{
  "n_kv_head": 1,
  "head_dim": 32,
  "d_mlp": 640,
  "norm": "rmsnorm",
  "rope_fraction": 0.25,
  "qk_norm": true,
  "parallel_block": false,
  "init_std_up": 0.0564,
  "init_std_down": 0.0,
  "beta1": 0.95,
  "weight_decay": 0.023,
  "schedule": "cos",
  "seq_len": 1024,
  "steps": 6489
}
MLP neurons of a small language model. Each row is named by its layer, matrix (up: input weights) and neuron, and shows model dimensions 0-127. Each number is 128 + 32 x the weight over its row's rms, rounded and kept within 0 to 255. Numbers have three digits each.
After each neuron's rows, "fires on" lists the tokens most often at its 100 highest values on Wikipedia text that the model never trained on. A number after a token or word is its count.

L2.up198:161084124126100215205099011100090134109150141136181124182112091077125081101142169112160184072153170165080160101077155082106129150171104126089158112102191117150136148142177080063117163156158123074110151120084100124126149148070187108161138138144135149134119108147133165121141108171138089162118149153112182145083161155144124114142118169164134084113108129208121104109110162135122142120088
fires on: "\n\n" 13, " Ra" 13, "History" 8, " inter" 6, ";" 5, "–" 5

L2.up225:149126148082160100197132103112151128181137091179142150117097139136065101141183092143200109143153130104122137110147138124118082080033156164110108128109133137152084143131195149153121072168130145136104138122180169072131141150089088123149145115102160100197178116114139162086107099172078160103103147123099167116142087175159078146138110190113143135195118109138153103172163166127170134136132
fires on: " '" 21, " “" 14, " ro" 10, " mac" 7, " Under" 5

L7.up477:164102109095145117174162095122107106145125103116110108127066126133111140167151133088112126153098065111136165109188127097111094114167141104166122131096091119099105111167160143137169171171131117118088067158146120100095163207114136121160175161115139115111123156145114138126191122176123077096163121081123139248098046145132097172148143143119124152147099114087147083100104081097140106105124
fires on: " in" 30, " the" 13, "s" 9, "," 6, "'" 5, " on" 4

L7.up208:144075116129175144176141095125160138118141144110193108147136161101151126127104135169174129108170089110112099190122115117132057137131166144151140145155142163069097117095155120127124156132153140145128036101113065108055156092121156094138179143095161144115100118137117073122169128168142117045073134180126169120127052159098084093118102095122124152122139138121128126144208127097163180103180
fires on: " to" 20, " called" 14, " of" 10, " (" 9, " named" 8, " \"" 8

L7.up71:108134136118149115150122090161097127098112089097113124141110207112125168159156131111144072090146161117118134147088100090123175146132136133121130111195126137114144000027135130142109152093136178088134141157116144098095116100118127103101111109130121104139133164216135145114163176091119161132129101060164197143082124116068130106144118124145121163093132175100144130197129130146102099110125
fires on: " |" 77, "|" 10, " 31" 4

L5.up188:140183129147142088153145122163076113114138154136123144115107169115177132121076122063099060128099168112165111119155073104111143125157161118150119142171101084109074095129145114137138128156113180120142136113165148124165120107101131152149076102157108128188129190110086138079137150116095150107119152089129255155111110118108132112169175099159101157142134125155155157072175083115108115183123
fires on: "Z" 13, "X" 11, "ct" 11, " Or" 8, "V" 7, "17" 6

L7.up458:150168153098179136138220116108158096137126098183098130178133102161075102120131078140131129188107114056160144119106141127090123091111099124127142135184078095183129145145116185158186132102144087175112093164125127115129080069082114127127124170169074160144099152117088125143114110152096106143083197121073138239073152119076131144137139118172145129158151137112128182132133136111101110177160
fires on: "'" 39, " He" 12, "ography" 8, " he" 6, "’" 4, " also" 4

L7.up609:142138024130182147179117132104062145116140139118132197134129136073108108132117120126088147171120111146098213158133114206155124132186159111125154057121147147185046090095151153116111147127159127118095119122137090121109168172139142126101102168133128101126140118103078137164102094112117133104157127123144178138152158114088123145139068088150159105109154140157144161078114112177100126066135
fires on: "." 26, " I" 14, " " 12, " M" 10, "I" 6, " W" 4

L5.up582:151139166142108157145056082099147121125137079141115154104133154180141111195097144064073105125148137067180142061099130123083070132106140160131147081078088134043150122150143133131107174151136068103128152124182148114127180199138121096098133095081119101138111159141104134082095154145156126049092114110184152187157105087125130137107127084080141139088114140179152137122118142137155151118155
fires on: ":" 18, " place" 10, " (" 8, "fr" 7, "}" 7, "=" 6

L7.up6:127128103090178144148111176131146103117134044132200107193146071090100115161128102050081125110126178177136163120098115099130129079118067125172136075124157144179186085127129153123155172073086123077175171117121161106122094161096112048124105159179123115131112124110154135099165103107145155125132116051102131166154079156089153168119081158110062154162141111128152109131134118118086113137097
fires on: "'" 48, " addition" 7, " Division" 7, " Department" 4

L5.up86:135047141121125103185062126121107094079151132155113181126045136135156104138094090136115153162132084138121116147165137103088058091197115145106180097130085200094123113130130091076121119171129055112153098113105101098077164135128163096151161131100108100171129103149172113166105107120099120102099104154148172099150085104137079043074151146074121125107137147117154108149130154192182133169160
fires on: " (" 31, " /" 18, "=" 14, ":" 10, " •" 4

L7.up227:151126119122143134181156176132130183196148124162112167072165121033133106130111134049124160156084099102074109073134171127084167178098160142086146157122098175063131148090140147151125121106105155098064144133097089096116146190142126144160086197132066166105200125139146162129116114192095117111098132146111123166132105116176141080160131153143122148165137144155129137125089142168099134091160
fires on: "–" 48, " 18" 19, "18" 11, " of" 7

L3.up276:124127109119133165106191171115092149154184124140154144121085118056149206102131158146139136102151120137148122088131078195130141111067146140095163177109137117116137117133146109095164096109127166087079149089115126179139098123054106135074104114173144155123109118144149125107147145097074099087171084157094149127080083131129131083130175183093187151077133162147088129135142124144118182095123
fires on: "\n" 87, "\n\n" 10

L5.up628:108154126121169202128161124113065133143172153179111081087170109093127182106123156145138172123114157149130111132119055098083108110172114141106074124097121123090176107136122068110115130084135165125085135127125146151145121161080097116096129128157117116154098170093086107178118073092148116134158094147037071102122097062122197108118148154087176153082091118077100116145058154078104128151149
fires on: "\n\n" 94, " Born" 4

L5.up535:132128143088093083119097162124135134157198168115094114100114215162115160118132135155110133134166169029182105100142176108158150164132103142139004188114105137144140140122114089124167174147129128178137154107090143157179200112105090170137130129147110156122092081069067160126156165063132155095130134153106112165102104131117080104124196154127149097114173116094111128105139125112100156136138
fires on: " |" 36, ":" 16, "|" 11, " by" 8, " Top" 6

L7.up415:147128163071119098137143078123139151104157121097105154122107130156155215123103116072039095153084138168085164144106070134131139133150134107122113150114124082051104102105116160143114158164115138133129133169166116086161158146159231160125141142130139139184113135149150115071127138116168149094108142090142168146121132217135110095077099143103133178110127144160093088088071158110158126219120
fires on: " |" 82, "|" 18

L2.up159:171119058087166169155057109049106158122164122112125133122162166118132117143151115098074131078139125100120185086119116150164211143139112125131107145061095159140123114123156053076137138156073111129177124104060156127170109158140162111119133139206146109145192098140125084161127135165131153146089118157142137147089187095087106107135197107129166107160135093143108140168129075145143106138119
fires on: " conv" 19, " ext" 13, " rev" 10, " ev" 7, "ici" 6, " inv" 5

L5.up161:127115188114151114144105060134082162122125126110152155161169169201137149159168160127085129095169092127099123115118096119155121070160110138167117110155063147082116136127175148117117130101093107098207131166137128140106140077139104147089166096092166147150169095118086104163159172153165153177062099102125102203148109166143126156166132084096137153168124164128155103140114084167101165164190
fires on: "\"" 62, " Votes" 12, ")" 6

L2.up340:118068064162137151126143148098130124163180119119167176131093151148159179143160121128186111102121123107166105099160149134123115156125121100083154179074110135150110107082111170122096098103111127089151154168143120160147115124118159112080111124123170128151131047180149162130115122166063106109101086155055096125066128152107161100139155163186109119152113152129050124121118171146108163150103
fires on: " =" 22, " took" 16, " Gi" 14, " take" 10, " takes" 8, "\n\n" 7

L7.up54:170070056147094136148138129065058152156126099136138154131119105180130171099187138098139119196158177127096169143092108176159099130109070122094143098094149114147082131112103114102113089102064109176139079126127125160135126161131172151176116106154127114116145105159111143144138083129095149150195116163101112122145135133134102104146127086114117170116169099172121093118134122171122118136147
fires on: "U" 18, "I" 14, "O" 11, " I" 10, "." 8, "A" 5

L5.up559:082106131117127149121090148111115146165125115120122120105169183154152126132175165100095091109144122096101085114187139137130145112148034144102129158133102197173121121110145085121158122139174127116143126109159166107098181127166098080090128126122142188121142169114106168119167140163129113099084106152102176213140127133148130143171092131035130128108171161143113116191145102175117127121172
fires on: ")" 51, "\"" 46

L7.up113:136114127112160112165142101123157144160087121132120087175119127098147109058098140062146155110132089104096151138137138110112163174108187133138120151111073077070097141098152159107153121176094120189101094131136066111159193149091110151168107155145098119126082172178082129078172172103105104090137122116092102136147136096131097086149131204066074187120184113153137103194191107129142195187134
fires on: " to" 20, " of" 17, " the" 8, " from" 7, " Royal" 7, " Puerto" 5

L3.up637:105163074138128105150087171122129141171167105136138175155098154098144101067152141124146114104172115177133160055147083151149130148145115166104100127137104176135152170123197106028070138158090125136158144147165136067204179165132115087145092145196125110158133151126139093105110133090104151152103086194106128146067136112129114119106166146089146103127117116134092120160143139113131145174082
fires on: " conv" 18, " ext" 13, " rev" 13, " Ext" 7, " det" 7, " Conn" 5

L7.up578:142125112128164138053127161190102174127179113049092119167120135180054097110149108160104120145113090118093093175077126099107119126137155184114083149131141070078126061115113189134136142088181142121100106173067084089087132156142133142155159197126113101112134110147105108137114188140147133132185134152031153069145129105142110118144145121133143122178175123149141099133166132110112079139169
fires on: " =" 17, " |" 16, " 1" 15, "2" 6, "1" 6, "3" 6

L7.up572:118093130122112067156177072152107161203125140147146224128123129130079118126183132118100149129174078174121136174084128122076121106134146121196144159090120111117166134103104127104119150198087146146123133140116153139124149193125148127136130128185103173184153158121186128178064114119149103077158103107150090234163129180159100128170131188135083147122112170102184114120124166125124104136101
fires on: "°" 30, "19" 11, "'" 8, "–" 6, " until" 5

L5.up96:099176153078138105092167148152149174136126124172088131178172136067149132148109141163186108154129070170121081092134150126139102188168131149122083167086168172124141169143102185131147138097108116133156082150106126140149147171097102168120040149153117139106108114123100115181170130097137137145124088141083112155161131127161139038151078119112136150162092135109088153117120170104154161148143
fires on: " (" 18, " 18" 16, "\n\n" 10, " In" 8, "18" 7, "13" 5

L3.up551:173158139177110144104146040094082159109195090077188104093143147119180182114142168105188133114093168129134106105109113132175123157142181164116178102125092138133100112094143096095078119092105174130133171137101115117153140092166073152166126072165158169104166172162157176172059133114097121128118082144140113160178166133132113139146143150162049111098115140149095130166114124156125165142122
fires on: " On" 24, " after" 19, " when" 11, " When" 8, "When" 6, "On" 5

L7.up483:153174147123130131131114167108170075096120145136110107147124175174126106137061179153115127152168121082080133145186119083155153102152124065208134156093133125198123088140159149152143133137147144135110125121160109185146073108163133108079172161149088121144098159176125122183072080163185110138122162145172164179118142096098142117073099098136088125140203123172172082121116154145130146091169
fires on: " =" 41, "=" 11, " he" 7

L3.up377:121179144103123114186140129108166178104143132204089129133126131129110077143165167147191137122099098077142128097146152130178102142127149096128046142225104153154140116117164115146178128124103165154132115234175117082160150170142173110098165118135106155102158092147106123130113141210158107153151168109111121131148122146153170076081129109134156133118141102137115152121170064138142090156114
fires on: " Cl" 14, " Fr" 12, "cl" 9, " dr" 8, " cr" 8, " cl" 8

L7.up226:131118145115111099127120130119074114119146145083104172128121197132167207076102156106119058117090119110148121126130151106125173117163157103170138176110087085088107058102087135184134074136119147100084137138167076170147099101129169101106109129144171116154093089159141087102148170103116172180117163140153128111100160086100104128084084073126129101140125159104088135105126142158119109100105
fires on: " |" 100

L5.up626:123127130099160115140093088107090123099182083126123077138143137106131091129105124140082087122091113121109142170148073143083105155170095037126146052115173153143145172141158125126118141098120149113139113138165164144159163160153130141083144105103188115182125137053092233070145106164101111129102096140114147122123170160151149129180094137137047117120166159203138105155104189164125152117115
fires on: ";" 19, "\n\n" 13, ")" 12, "\n " 8, " ;" 7

L7.up475:176127097090167133164187155160112153130113120145150068118132177179083135134091124101145137139125039105157150153125182093131119133146158159156072110096080111097078079133161160139160143148145160106137110205166120151125116131105089146172158136128142053233153139104075154073111138201101072155090159101094119119126128142120109096114148139120092141114094135125091173132181151140096091132098
fires on: "," 55, " in" 11, " and" 7, "°" 4

L3.up523:162158183111110160133149120144148161204138142108162172095191126164175102135118154109169124148115166147178165138110104183133129164170200097175089212085152136158111134133109162102190139113177148137154054138144111141156073144132157119084072154184117180164096176133138117144126099141130138117168105183121140171121113129162122134102111124138116083150117102162170108087137111114128154069136
fires on: " =" 100

L7.up473:097047130122144150141087075119151148205148133128180191087138161135178108130067151106108152153132097118158097176080128147082107133114078172152178162103170137108151112091171094121161111119132093185159053140109065119101133155105117102140075141082124126161110144160073103170159080149171145146147092092069141145067130092157115159131136095095153152123174130159148157138120149130175148116143
fires on: " |" 38, "," 11, "|" 11, " of" 8, ":" 7, " to" 6

L7.up294:122118135118106093149136115137061160116223112113132101109153098105154128166130148137186135156147050093141165146111141073060177112123140125190144082075139138091144149099153123189050126158133139164116077121085181119115106118067145142140143128150117111155156135098094172195120068149145141141084121104117083147126073125141150131076153123100082169143102136093175140154114163106103134157113
fires on: "'" 29, "°" 20, "’" 8, " 120" 5, " 17" 4

L7.up391:145154073137154104165089150129165125106140141118096134097100057186163200132090140069125096105108144039140112120145109116124138114167138130071077126117140161089066089168086054129119132113153050136140100168097155130151169137136107120123122114209122144160140134123071129111136106108106124132161130145135123155144093159108058111062167146113100085153101129146236101155144141151110119131083
fires on: " by" 33, " on" 13, "IN" 9, ":" 7, " via" 5

L7.up168:106143154042133124131086160125119124078104215123097124097117162133141121095140100114135116157117094106104180103081138134169119152167205114127072149141170108101084107119132133186126097090080127096126153217174098101143147128121130127175123140137116173202120080096128152048139106101090192097136141132154132150088103141084104096085077140117148154181168142117103132180118111177129148156147
fires on: " |" 91, "|" 9

L3.up593:151170125046131192149147140089171134111137111118092134145110100140134152143113104118138103099121142071159177126104105174116226121101186136107083154159059191155123063135106055141119090132085172156118095106124153139104125183092117150113151108154086132152154140071149189107110133082144148131116110157116078100128096117092092106157177153113109149085141097100159145149192107081151108145132
fires on: " from" 25, ":" 17, " through" 14, " American" 8, " grand" 6, " called" 5